config.toml
num_attention_heads = 4
attn_scale = 0.125
optimizer = "muon"
weight_decay = 0.076
decay_fraction = 0.903
train_tokens = 336400000
MLP neurons of a small language model. Each row is named by its layer, matrix (gate and up: input weights) and neuron, and shows model dimensions 0-127. Each number is 500 + 25 x the weight over its row's rms, rounded and kept within 0 to 999. Numbers have three digits each. A neuron's up and down rows have the sign that makes its largest values positive.
A block is one neuron, or neurons of one layer that tend to fire together. Before each block is what it responds to, as a language model described it from the Wikipedia text at the highest values.

Responds to: Word-initial j and infinitive to
L9.gate174:476507491527469501480527507522475468505507477489518441507483487494536516513532500441496496517513450490516429519526529488498512524490512501474455478451463496470515512435496463485485512548470514507507481494483494508521493534485503466480489471531520494489531502510529493541556521481555479570521527516490486514495470464461521479478514489561522560473519536487475488525515513473502540490481
L9.up174:499486469501499526542503516521491516463440500477483501486500516522526521500490501486510540520472522472445467529468503499520573502516509473518492491481466508472466521453499490513512491480498475515484490517465524529490469522503498490480511520504474543494494520469531449514527473492533490510505482513479471520480504440513509484522549469503483493470501468489523477555521476482552490515505
L9.gate227:498458476461523505475446490487521496485521450526520499498480522544502514494475468488515467496466499514480461488525483485491517483505512519493475524485526488497497500467482513509498470502486487453454496527482515462518505484519512505521525518476477518506462540512461512485531547509500517523505508510500499521530483520507515499456486511532461522473475512536464500480486471532468534471510
L9.up227:499475516506518500526480518495534495551433475494540479502452525535491491513485509527499424506486515502546476543515512475518485484530551533518459501567519503484498486485449517459518468469487516516495487539481466501490503471465470506498530464482508514487474497524524483541510499508470471529510477504488560498485492543518490520487478487482502505443506481536517539538515513507521524464473
L9.gate257:484523501487545490502505498512503529504482523495526500507524494467483530543465497474555476512488500462473475530528486495495495523507480496448474529495470546446449505543477498463518522508481489522532472517516513489504470533478553483518462485497551492495493540493521506487484503514554466521487539484531483514500515467508500522471499512518501534512517504499525511543497530510527531452522
L9.up257:533473503513488489457540503521471503575513490533514482502469485496509519502479489492526473501508473505511498482488510527506471516493556510487451533507536498476492483487472451487502502495493502506494500489467518462481516507497501492483488496510495444520495516462478503527449527485501485489501530504480525546487481462516478505468466486528466509510532486498472510450480480515473527501511
L9.gate612:491566494489504502544507523505495472531503529496496505496552519506484497508522483538522521479486505520494504492522478494487516479440485500453500555531490520504489533512527491445525526517497516506497477501553498514483531534529518470477499537507477502491489543486490460486525502467524470527480447507459517525538504520465452477474479492502458530517527519500536498530484520490449524519495
L9.up612:517487554474502560513525495503491500471514558474499487525491539540511507500485478507503493478510521542454499535541512519480524485494544465483476500488492517528490511503503518468556528511478531482541511534502516527496531522487448467485509515479491452493484508472527501547517534461512502488503532545493511520529475492481501485500483489458524477491485502488527516434500523511496496537495

Responds to: Title-internal word pieces
L9.gate20:471529490479539561500508527510512547482491506511516540501531499515552519521468496520493459537501472484463484509504504509521518513513545461495491475495446481522513500535519503511495475492464493534468500526504483531531465479519472511517473474524494502463503553533496508538502492530538529520555522504566543522525509461464533508458526472547474475489508481505516486508494516520446483491556
L9.up20:492482493472508517484469444516472489535524464485486507513480457482516510463512473500501447485465507510506536496527486543551542516497488466546520523537462537510508515475523513555478505455499502527486508501524512453474529450490502492494475537525478450480502504511501498453512496485534509525512515481474532493539470471522526538516483480540506491523533493503540459503479472484489480516472
L9.gate218:490522500504478496437490504490497510450503513503499522486554485498547514517526507502509501493470507505504525467521492462509489507528473474547491470508466506491492486463491504477485483490459536483448511452513434529539495522523520508482489495500478495541546504506512504467484439490476504521474522518471543481520518520494499464474507509538505507483495510504495472463523526509475487520548
L9.up218:500506488510503498493486548515469494465504462522513517473511507480470485471511528565496479514463522483500515491482534512517524533481517499513507527504483540481539492512537504540494502475527513493494527506529487503533468490490500491505480517494520517525473554512516504512486533540461531520499545470513490513521452463454520464515486494507465438471487501472516470486467499543492560466533
L9.gate404:497560468453571560483561455527513507449502493488519546503484479483517490472525485490494489505501501532518535479513480522492474483505505475522460526463519499523513541464485540496484508469481496473480485488475527495501492499493533485484482508503508515560475514498479514513478502509483502493445457504476524519524539402498512517475510507545555454524521519541530493476480496486491496530518
L9.up404:468510516519487525492501534497505564489526513522496495495505480490520487481517500516567503492501453510518525486473510503520463492493492490554509474493438490515492467469511523516456560442495529487451517504509478533514503489495547498511464491543445461540517559483532524487480463500482500520477498529498521491492487463540472485493473470478505495483507518468490498463512511525504533515505
L9.gate602:475481496459469526491514495539525536557508511481465513498495518484545559474509503461527494512490467503462475508521486488446483534534482490517443504490497504514543491452502485508520548561493484505492497509509498476482505452507527510486503520510496519532483494521512522521522500476456484539505495501469466555520514507503496497529487519485543478511502458530517513494491497482489522541531
L9.up602:509566527463514521474492534519487474461469525492502557507539490483545518479556492468479539541516513475503478473522528529484453504515507488490485497509459522470519532496507501497469505492513477473545498533523482515505451517520498475474502451507514523522500477503529503459505452507495532502480534518514504511500510482497492517455473495440505503479462527489492502478484505522512518490539

Responds to: Paragraph/section boundaries
L7.gate174:500462477482479514479486482487441498478530514507481437471448484490533514513527540474474510519511566470504483513507485452496496481538503514498515509518482506470451518476537510492475544475551515495506509526519513511499528495534535483493486520485528499499455523514509522477499506492515526503523522536522510475535530506463514476469506484525532512488486502512518523503438494503461479476542
L7.up174:544454510477522502493498482503449511497492492540488501488451496497506499505539535495487503493563516482499483473445503452461518495534525474454537484483479513476475556483547476525470503517495485516502454540512528491524497456528470482475513499481533518464482501531530515498521505452499486526514505516463487492510509490493501523477499441500511504523510493513511525477447518511492482498539
L7.gate467:507461455504503507488453491488461507473545522528492469432467480481520495507508525452458526496509560482467487530499487480508510494538477479491498508483477513524486518500521513491496563469549477490510498529497495521474536496524494490495514528486530466503465501561483510469485471478553491513515525501500509487534505485464498521510514518528516489485486501506511515494471522493505513507556
L7.up467:532440493487513480473501465483469524480501499546523451475450496473519498485534505487487467517571536498521505509483487449473535500538510496463520483503479541472492518489555471482468519507521457494534442546504487467533491458532473470490483515499523509505473487515514507497495504476530524507504508516485491466501509471472496514495504475482507488544503480510506503495461514511493485499510
L7.gate616:520480495491475495474504455505462508491513501535511465459488494473532484547514532522467478504560525513507477510472501468505558510518502478491535512474478488506477533445539481511479504502516459493508472517505522508515536461553447475480499513496488526487450511539509525537527523469532520473486496497490459523542484491474516505487539470528518503537513510522495529468464514485475467507518
L7.up616:515471502499487517470459486500473527519546531497514478444469521503522505511519538499478469545560544505510513513484479446492497500501511482483509511467464528506451547457566475513484530485518507513530445505504538522493494489530466486485531496496497500524500496507509497498526515471499519485483497519498493480519536494487533503516492484567528516560482522503531538487454514504514490477514
L7.gate657:484481518498493521497480503495493492556467485507504510504460468528480526528499491456483509480504555502468498496489500468486488498516520451439510492503529458467491513510521551503529454487495487520500494496501510513531496484542490490488478456517527500468530494492453528506485485485534521514488504540518515468499532442494516532502489499507496512535510461519510525489460531519554500538495
L7.up657:496493510540469497494503505523520521509533462546463417468521462465556499494538471530492529540560515443462548524494506484472542488492496481494489479534538525517488479525508511505501485488485504501485490464546512462480459474513469453507475520508477484499473526467486543501454510476482509544492494520506453488548485481475469495479463485475506482480536519524470570481468502484466460530529

Responds to: Determiner before named honor
L9.gate4:502507503502464486516515535430524516567510512457471510482486440494477506525490505451522495466515523480542520468524485496518484509537532475469485505500481456497515553503526490492490493529523540497516515470502488493524498464508498529501477482497498534454482523534498461490464517489478500505495497503482496518487548492471437515497510488545455479496475510566521496504482551468477474486487
L9.up4:501479510486486512540522549531528492471501524499459499468515490535494498501502528548518518506512488493485532503495515475477460455527502519475502534541491513502473505479519490532476482476496490495543486459438514541513480511469501465557496511488497504494523477498503528488471532540499494486490486491469480481521517458509517535509535514491504542492507524471469544476494457486550497529494
L9.gate247:487513489534524487481511498534484514452549521496499497487522503478512544469463523450485519504495489471526499480507522478499501474492539510498513452483471545490542504516546531549418530510509431504522493441520490473530489540501478491470467541533495475491513535515508486473500467470546494513530477507530485525440534512441489513490489526483472505489515503513504505472466494493515489476460
L9.up247:498519497508508509504466456489472526532492508477439448505473495478538518470499457504538506531487515465531544491523529496432451479534500515499514524451491523491457480521494515538491494513486504468493497511501496479477536527463476547483494471484498482526497497530502499539540529520531527460490485524466514542482503539488473476516508513533518513473535484457503511468480518510455466454485
L9.gate302:525483521517503466504537528526506513506457506534489498483509485490473527510567504509464490533527468465505518470523542497509494522516463463500448523519547486517515501487478520495486521502548475517496509519507491502542518517503544481504563510520478537473503456462465484495444483497441487468462553469469490517440523519524531529521505509557461483532488492523455482486471538547521531502477
L9.up302:519510483522509485512545494474482502497547463513479473470474510542496477464510497508523500486542454482500477488482524490469466510524448504500506470539509476522503486499514509491493467535482517521505487489486509495512512539531482480500541513457493525450490486478488515506477531488492510504543490499538495491444491519515510521498492503491507502523484491474511525541524551482495497512504
L9.gate628:472499514499527469514513531486510502502459520495449488513516515499523504512487538484476487465530515519498498501474482509438466556493486533517523499541501506489480514516453471527494506530466519554456510531489491491494550522539537525526514468515496533501454472523482477505481485468503543445476484492504508546504454526491514478498500527501488509521481523526497498515516525518515491493505
L9.up628:523505455477543468547513495519498521521497552479501496487502465505506467518484493542484583485527498551473448466473484460534504471488510482473489541499485490509512465522520522519473558509525478501525516524510491482485511486526466465491459488473480534483522520513514499501534519493472483500548523460486494483513520483530513511505530520498505507533517490449473524499445501491497487501488

Responds to: Article "a" and word-initial A
L5.gate167:494499505493533547483520470488470491537494450506524486479458519525497502510514508484517512502466526500551452489508499487492463435553456470520469530530499466498473443497487489532454504517532492517465534478505475500515465509461553436495490501520523490503510497485490504487482465489474496470496465519493551474498483500522488547530522512483504489505455515515482478497451462551526504506506
L5.up167:485495523452525501507497468519523509454503498510496541504490468489523519463482497517506465482490484525485484538545480497537442482507526522482503487517502487466527494480506498517488473522503505470505571457514517510483492499532499424483462524524523507467505488529507512505526574493492507507471503489497469485458515523542489472492569494497465557490502501479476495500518505503537509509528

Responds to: The word "to"
L7.gate70:485496511535522503544510482505469505477495536488485501520470520507450511547513488515448488494517506488490500490525466514508491463489531513534493461542524570465491497494484473490490480480497449482522519479479466470524529485436492505526460493558531478503473472463500475468505471485480520507442503485459507537469521417525497518486529476508511511490502538508511475480491451500459537486525
L7.up70:475500483525477478534505498449529506539487505439489479547530463513532498548519465509497520504504481520496495501454477534520476476493507507495490511478503485506539496465476492512498453530458508530489522485544513496489509553528532465470459508495460472482504468473500473483536508506497455528513484521440556504458491529538522497518451453467527512465493492499521509493529480496496500508526
L7.gate114:503538471553510523500482506512474535472478475514520527507492568497477460460513495547481530480505477512482502486510520531490505463509493515496507481480490543482541474457512457523483532478525511550503476461439473502469510493529541493474546484526497444524552541473511484470501515529505473497482450477474457523483490461477470506519463502496505514540488520504494498515541506489509508509486
L7.up114:446480480485467440550506449490492516509516517486432460495491513485471513502518528462491450500536489537445486504520492499509534493534492509499522520497467540455535506498499523480505484469487513474521477475473483484536532514481522518505475482528491471484498479502499510475481503486564502528527521471476517564453495487443506479502544489486500498513504527520470461534508502488480512480519
L7.gate405:522512490452557479526493510477486493473464511503545517505497476507512467461463513527482484468478466509494471515458448450498500473494508521466501471505545529515517484489506505510463498513460503503495510502535542518500473540475514495510501540518499513465493508489500480517523458507524514522467473480487506516480485478509544456487526489491502449531514551483543473479512543521476472477512
L7.up405:493525470459488501521497483520540493506506483480549514536530502509497519521534505514482441502520563439516475479497495494513527491466526505487542532568514521487523489477532510549507501518457492489523523487464516509500525472502490429505485517553490504508515520462515457522500489474537460515462502519478495542463534497519472436473502487487492464515509493514521455492521463519495474491532
L7.gate548:471516489535501480455463477496516482492495570508483490511511478504480528491491508481492490517468507486496483526462526498502518503529496481480539475525520522475483467507528477494478476488476483509513498480509522508452486499490511454494469485487493480521485504472519530519535506500535483515494501517484530492510505490519512529483518527488466517470525487477525499518490485475471548496485
L7.up548:497489526525546457484486560473502508504523503500527467478473494512535472495505457508498529507531479544527522531487495505527529522514469513529451484550495527490490445497533505499522488513491484523530512479487494500493500501520497522467476546500562489520495528481535476474509482522442483456512469449485505515507501495481550486508544508505505461532525509497464487498487479504497519475505

Responds to: Auxiliary after subject
L5.gate37:527520474502471486542505464539472505465502493524471451494499532564517511490499473476556460492522493491474501501524559512479536486497512509542499506500495489522485510489447494518490495491417489548500481534465507530480490498496451498517519490471523448520524569493460510510517490504504530528509479498440482481448494481518511510485501520491494547493518494487506471494504483498499506481497
L5.up37:529490511481494520504526504497496542536510488497513459449484524480511527510518505502489515507518515569534500470571518539501522502520491482502443485524476521473480448527524521496507523525484467497487564453540536458467458488518540475510491471475506472510490533505488487539490478520484529493515497481498463527490491502464492491477513504515505492499480466481507484482506499510536505503483

Responds to: Section-break blank lines
L9.gate40:499499508461489506521513544519498537487538521491464497493478499566488467490525527502489504511559537486554491540483512462531502535490476521536560518488458522472477495504515494487465520537507473521498481549508523490493511494525491517512507522498555523478480510527477535470538532468502526474494470511517440499509484509468522471512500504507498453510485539493530467492501504505508490503510
L9.up40:490469521522548511521500513505503512501482492500514471524476440489499469522482522494487507485528477525521481482502479525483513509510456519476542486510539493472481510498530499503484488518461477509496472480504517485500503503480553498551538495532542500488463496492531483517544508489543481510499524493494536518521537492469483524546480478529527501525470531516495518492484499519563474474480
L9.gate177:508497521479545524470522498504517517513494513512489543503445499487515532483529465462490517449526494474527490492468518464495483461499471532500492500490497510496523552494535494539476473479520449525520482554516503494503512528484460492486490506519502514537499488505536560531518521479517501467510505526511491526489515522512496493541490482476510494520545499485478460474461497535450478492551
L9.up177:543473509482499528519494505507521529490478490548524454440512471521528511476496521486498505515544521537519469499521528455446512511505529483492529509518498506500489483550500506514508502486540481487473460516489537509516521500495502512502514537498521505499488533503528505475482532451494511506541545525521502455492477499472485495481526497470494497496492543514505568459438521480492488486467
L9.gate184:519480525464516534499499490463514469511463507482504512463476459456484452525487493510491483504552499494517511494459511455494533531489480494544518515519501492457444496525517474544502492552531461450483480518502529483525478516545499459495488491488508504516453522537512527447516491487502526504517507468448534482515505500476474509498489451529513493458513493508538506490507547534525482470524
L9.up184:486527499525491505528491499482518505513544501531515503504490539521491478505526498490470477495539517478467481500500496489513501487491507543492513510471509512494517524505511503486495529529471494504521430498496508452482526527516486502523519518481491490536539504513561509459437520463465509513491558506485514515470506537514485531467488473525469527524544543499511509481476515515487494551499
L9.gate348:488523503510514520523513472495471509493485481477506526496494480508515512532547498474489499539537533480538489513467479486530483529555500493499517486517480449488443499515533475497480506491515481479494427523448497452502534514525539536523507491496538524458500525548531484516524475434511438499485488506451499482548520483478553510506468510483523487481495531530475514511422534527523493508542
L9.up348:519513501526535500501490483493529485507483430511476466480498466471502508466520512471484473483585500535506495476487554454458503444469513531489503503494466461508474501543506486537514498527479490483521466502463494477508512488535481482497474473480502527455493528520505458497438520489548494494490527483495508514462519518485509500496522525501509529500545540491519524507449470495508492548539

Responds to: First-name endings
L9.gate175:490463474446500563508525518502510497525543557484502501487502484499509523492527506510498490510501530492481479492488456516493534507469504526465485474524514484534525464528477475514530483531477530508510500482488514518508534499484514503504515489559483502511454532500465507501504505523495524469528502476503484495496509481504502489498454494489528519479520473513502470482478496503553504473506
L9.up175:507520493454524508495513500482549507496498473486511502521476491500506529505490500482478524473476525538532488521468526460477492523496504478507446482517478466527505538469508475446495494524498504513490537518523536522478503483516503448492488483437484499507538484503510486460461460472527498496524501517494453524548494531518457538518537478532488535459557567489481492520550475528471520482448
L9.gate306:531488469481529497481489533445482518477526519522484499485470562516514518477520497500505534512442487505476486514470478485502486487514562497449506506521537495483519515496499500483539461515495516509446507466475549510479533487501515483501503480484540535547478514506509477517489516463501560478507411515502493516523495516499499538497485496516535504474547522496465511473464514509519432491489
L9.up306:480473514468505486527521457496500472493547483515512517514520485512479467445444570508503529480455482496503520491501535450480497506549530493467553475527438466488529495514508469515497516521478468489459537501533508489500514521482514522492504451506504492532511516497510520516520496503513513492487465489502491494472489504506464527510500478480518480490529497530470503502484445503545489488515
L9.gate332:499503480439520463477475473518528463486478528500506513478494551513508522541539509485533561528464481490536488488498478510522548479454513483477522483512500489509514484510525516487506479501531512507493479551505493539528461530513517500522529503548486479543477474473535515488491471471516569550453464537514490513538480494502499480506470463503540520515505425500474488481490515506506514497511
L9.up332:483503526482535474476485472517502536482491505492508494512463533507518576522517551513522483521476527487521527519495500549521548487531509468525538480530491509478547519529483501504518495485508501545459535501521459527548519523490499483476499475531501501470543547484488547477501536471493561532489511490464496512497521479539471487492455486480504525490553452538548513491511516507461443497475
L9.gate491:493475536537520539473536511504479472483523471519515522502480499479509530499496517472520523511481544499466517513513466489490519471486507503558516490502499526533503509459528484520469500538492454498452542518526521547495469481501522517501522521489512490536490466513514494533534469483471515481491537551470475520536504481532529503510498493471530538519545512480445515508524499500551529479513
L9.up491:466470449534518513504491517486440518460498571491471492509514550489518514494470518502465451494487481474513473532490482491528489473487492503470494519549497487528475526476544517506470496526459504482513528471500494440505437505467517477472498505544523513525511513523467482484488483520524485496497520470463478507524472510496552477515476466518529501492525469475476526552507500504512534504502

Responds to: Inside titles and names
L7.gate32:470513544496497505479508495514483548470521515514513516501584479446496520516499524533513480510524504477495549503516542499479501491523482438519490556498475520518528471455480511478512513491490470501465525526493496490539503484498474495495504512487478500492476496505502495496471508517489504494464498528488528502546497449514494504537488506531487481465463498475529478468535549506466548494516
L7.up32:500480540489503554492521473499471529480474507503456489501518473466518466527529495517523480510515485507478533487488517525474474487507474505515472508495434527524553489480513522497476491502497496490478506480492495470544465474477531489478498506519489553518487507493528536490508478516490564501496495509484489519497493481537501496532471514518508455514527508532501503507543439446499514501513
L7.gate177:467491532494525476461514519489498543500484472545493511500534477511493491504518499458432489486497469524489524522560469469501495528501498478511537489460530489526502489478510521501538512524500485510458523482500500493516501451495477530472507475469492502520470523508503510472522485483510452492530475503486491480516485491446527467508489539529496520489473457535444495445538530512492506457498
L7.up177:489526491513456520485491505480484513482485439486533512490537500535495542523517485526482518546506502470509492494529471473527508492496518491495514475507464479508565490488500494533532514478513472492474534479500479511528482507508515501484477504508500482483492550500511491547466467486498486528457487540493536488543532526487526516535529473454462491497463510526540492461517512561472540517548
L7.gate227:508499481477511485489498530491501465460497460503475528513482513519512496493514576484483483488505529483491483484504523492534501535496495530481478487497536497491480507489512476472471486525473479489519505498475517499494527480528466491476513497501481497504487492495513502472487516468444554495551479494508555571481464481508438487544501520559476518510483517518482504552496484499466502494489
L7.up227:477566506487508492458488496454470493510480506507453470496532532523543515524478514491474478484478505530548525555505484500494499504509538542531492508478494486524503511446525509488481517500496490501497470491497518484446536497474498534518474551476526483504595481487509466523523498486503511488461507482488509508482488459475457551484499509527494517499487516500515484531501484514469506508460
L7.gate559:487479490493524493501513517481480500490502502458431493498551471521503457442485512502504485485507464531531489481541477523516475463465503482504515465501481463518492521468492516535483482524452499510483461501441535509438486504501508454464505486485464541546520525512487501523503538489515529439461473484513493485509488490518507483520490424488485473467439505490534519486509510543536524461496
L7.up559:473534487478513470511503462500496514495502522474496520521506456494488489484529514489501494524479551508507569527497513496479462501538500478476459522501486512475526506510471505546535524498517512485530496516465514477490552465485516461492550492510503491517518521520507491500522478512511466490445488465487552505499488467504490539519517496513481526486497544508507508519483490470507485521518

Responds to: Sentence-ending periods
L5.gate248:506439496540512506515499500488498514487514499495518498495511454485506500502492557508534465482502506459499487507460524429469540518524436474490497482514466478489482504513513479481481519519527508504493465500487534460457502537548491470508498496485541523516463514495457490512484445467493505532469492536483511457477481518495487463499463498521474525499483473525524519523434548523478525481505
L5.up248:454489535548529492491481499487499473563522507504514457488476464465538495493524527525491479546515478479523491446469505453508543529518515482475498472530423475461481518462544535512464489480470499524516502485499469481494529506530499503498504513487547490488495455532506461495518516522519498509506491508529510500513492499480501494512479467513502494534478459560490504498496510469558519524464

Responds to: First-name endings
L5.gate261:502546496496563501533472489494454501499509517479507472475454492536472524528468483502520496517466525501505518546490497442508496467477489510533549462492515503479525480491479478483471458519468509442476520490500472518533507448460470469517528470548459478521462470500503482489486488462495504523479507523534533508527518463515453496533507507492578479516503477495466486478495477495509474450516
L5.up261:473501485505531524501509478482485509474521505481501542478519551502490542476491467501515529525488510510468511505475483488509486463495495514508491521491512497464536509547513502490555507513504552492469527505569516498522511497474549493510528466551507494475477505486495520493481507523488516443496419521520569498530488500508499475546456518486561512535524505516474502486493514456493487521497

Responds to: Mid-word fragments and partitive "of"
L5.gate529:494489507534513475496525478459501468482517504510495496462465506473523506458484453506490537475532522489514505504533499490541513493477544515513501490507480504485499508482490539535483502455488517503460511473504508499488515532491541498486506503501462540497455506529466541478514488494491475512504484501501493517483465446521522522485492481492505528510431514515516496458502519498470481525507
L5.up529:473466513486522488492469510511519493506471516491510458510489470492481507523484508541483528513505544491496488464474517506499471494475487493493506508481489499472477541453489486481476504477479463508500507439502477475476527526501489483501480512486481517468521558514514478475484497506513506488502496473510485508528500495530470519555522545475521536481475508539498522499484487505485503491507

Responds to: Short sentence glue and field labels
L7.gate168:476473484497490479503514530432505476508529530506455477483509513520483485559482482497513516490541469468534489515544490502512550495504469489516487483501496515478507487515514508478472488514466526485492491498470495510521494501507450502524514489483465490494508514514508500504466495502504475443518455481514502543490503507520495514503459461526543502476560512558522517495476495526540504509487
L7.up168:458479488544535441526511490492446489514493516492509527497474468524467506488501502522526532526559508502547512498508548466527507506478539505466514478485490505455498473514461533518481523463485475511527472489530503455487493500496503498491492484495490454507489499492492530533494489474502466505495522475499489481478500474444449482487480525472479494481481511566504514473508538545490486502531
L7.gate193:448461550484521510484530455512501473512554518500454547519562489533477479488494517479489528462511506503486489510532490475483498542514502496511505451528486505548484483508505466524480455500492482513511461530499482522494523509493492476504486491524482490499494499495489510519468503498514535476470468524497493540521473536531503513475496488500515527489501567483559495529492528462454469502491
L7.up193:524516517508487499456492499484505436506461543533526487509502478489454520474471499489488513480465488509556529489526487507523531518486504482541551507524557531507514488483477482453529521504512509490415478533503509527508534498499477483461533487507500457480498511471466524464509496493532478520516509491494517516513496507498466483524506507564492497473516505483457503483472494522518484484510
L7.gate233:524499513537476482526478490486536477480486512500486487507470462556469492503490509496489512448525540471471531525495508469499509492505463522449471488509499492502523461510495561501505498465453496498499481517455476502458514527493496466482504475474517547497492536490476534490544489500475507517524475477497477495497485523547458528503466508485515518505439490519508489435489513509486466460475
L7.up233:488458465529496520513499507504522514534476516471518520469516543495488496472479443485552461516459483528571488488496530466553476518478524521479534484458499511467485521498492470509507476498504524519493457513496477489513461476521498515518485510522494469509542517456541521518526512497523485486475489456459527504499529485547480498471508535479473518479439500514500496515497488476485494500513
L7.gate679:463504481523530503530471502538537527517474519478504496452516515508502511522495482469490483488519487526511442498505463482489487452508543469534481479527521507511495528469498466472492526494538498435477513529468486499496484508518483482515482549513472497519544475493512506510519524445503501489499522503479497523505494488509460438525499511518491523516473500551529465495480495504476554546487
L7.up679:502510493467516489477551437495480483486525493542488512545531493515543551499489479491534509487510531507481518512486500424463542480473541507518505531453508468488515499460515477491504518502541492501491492506525542471443486498503496511526520462481538514482487532505518514504512527488502511500531484495473494485487418501494480448521489538539480531528503529506500450452533452548497499470488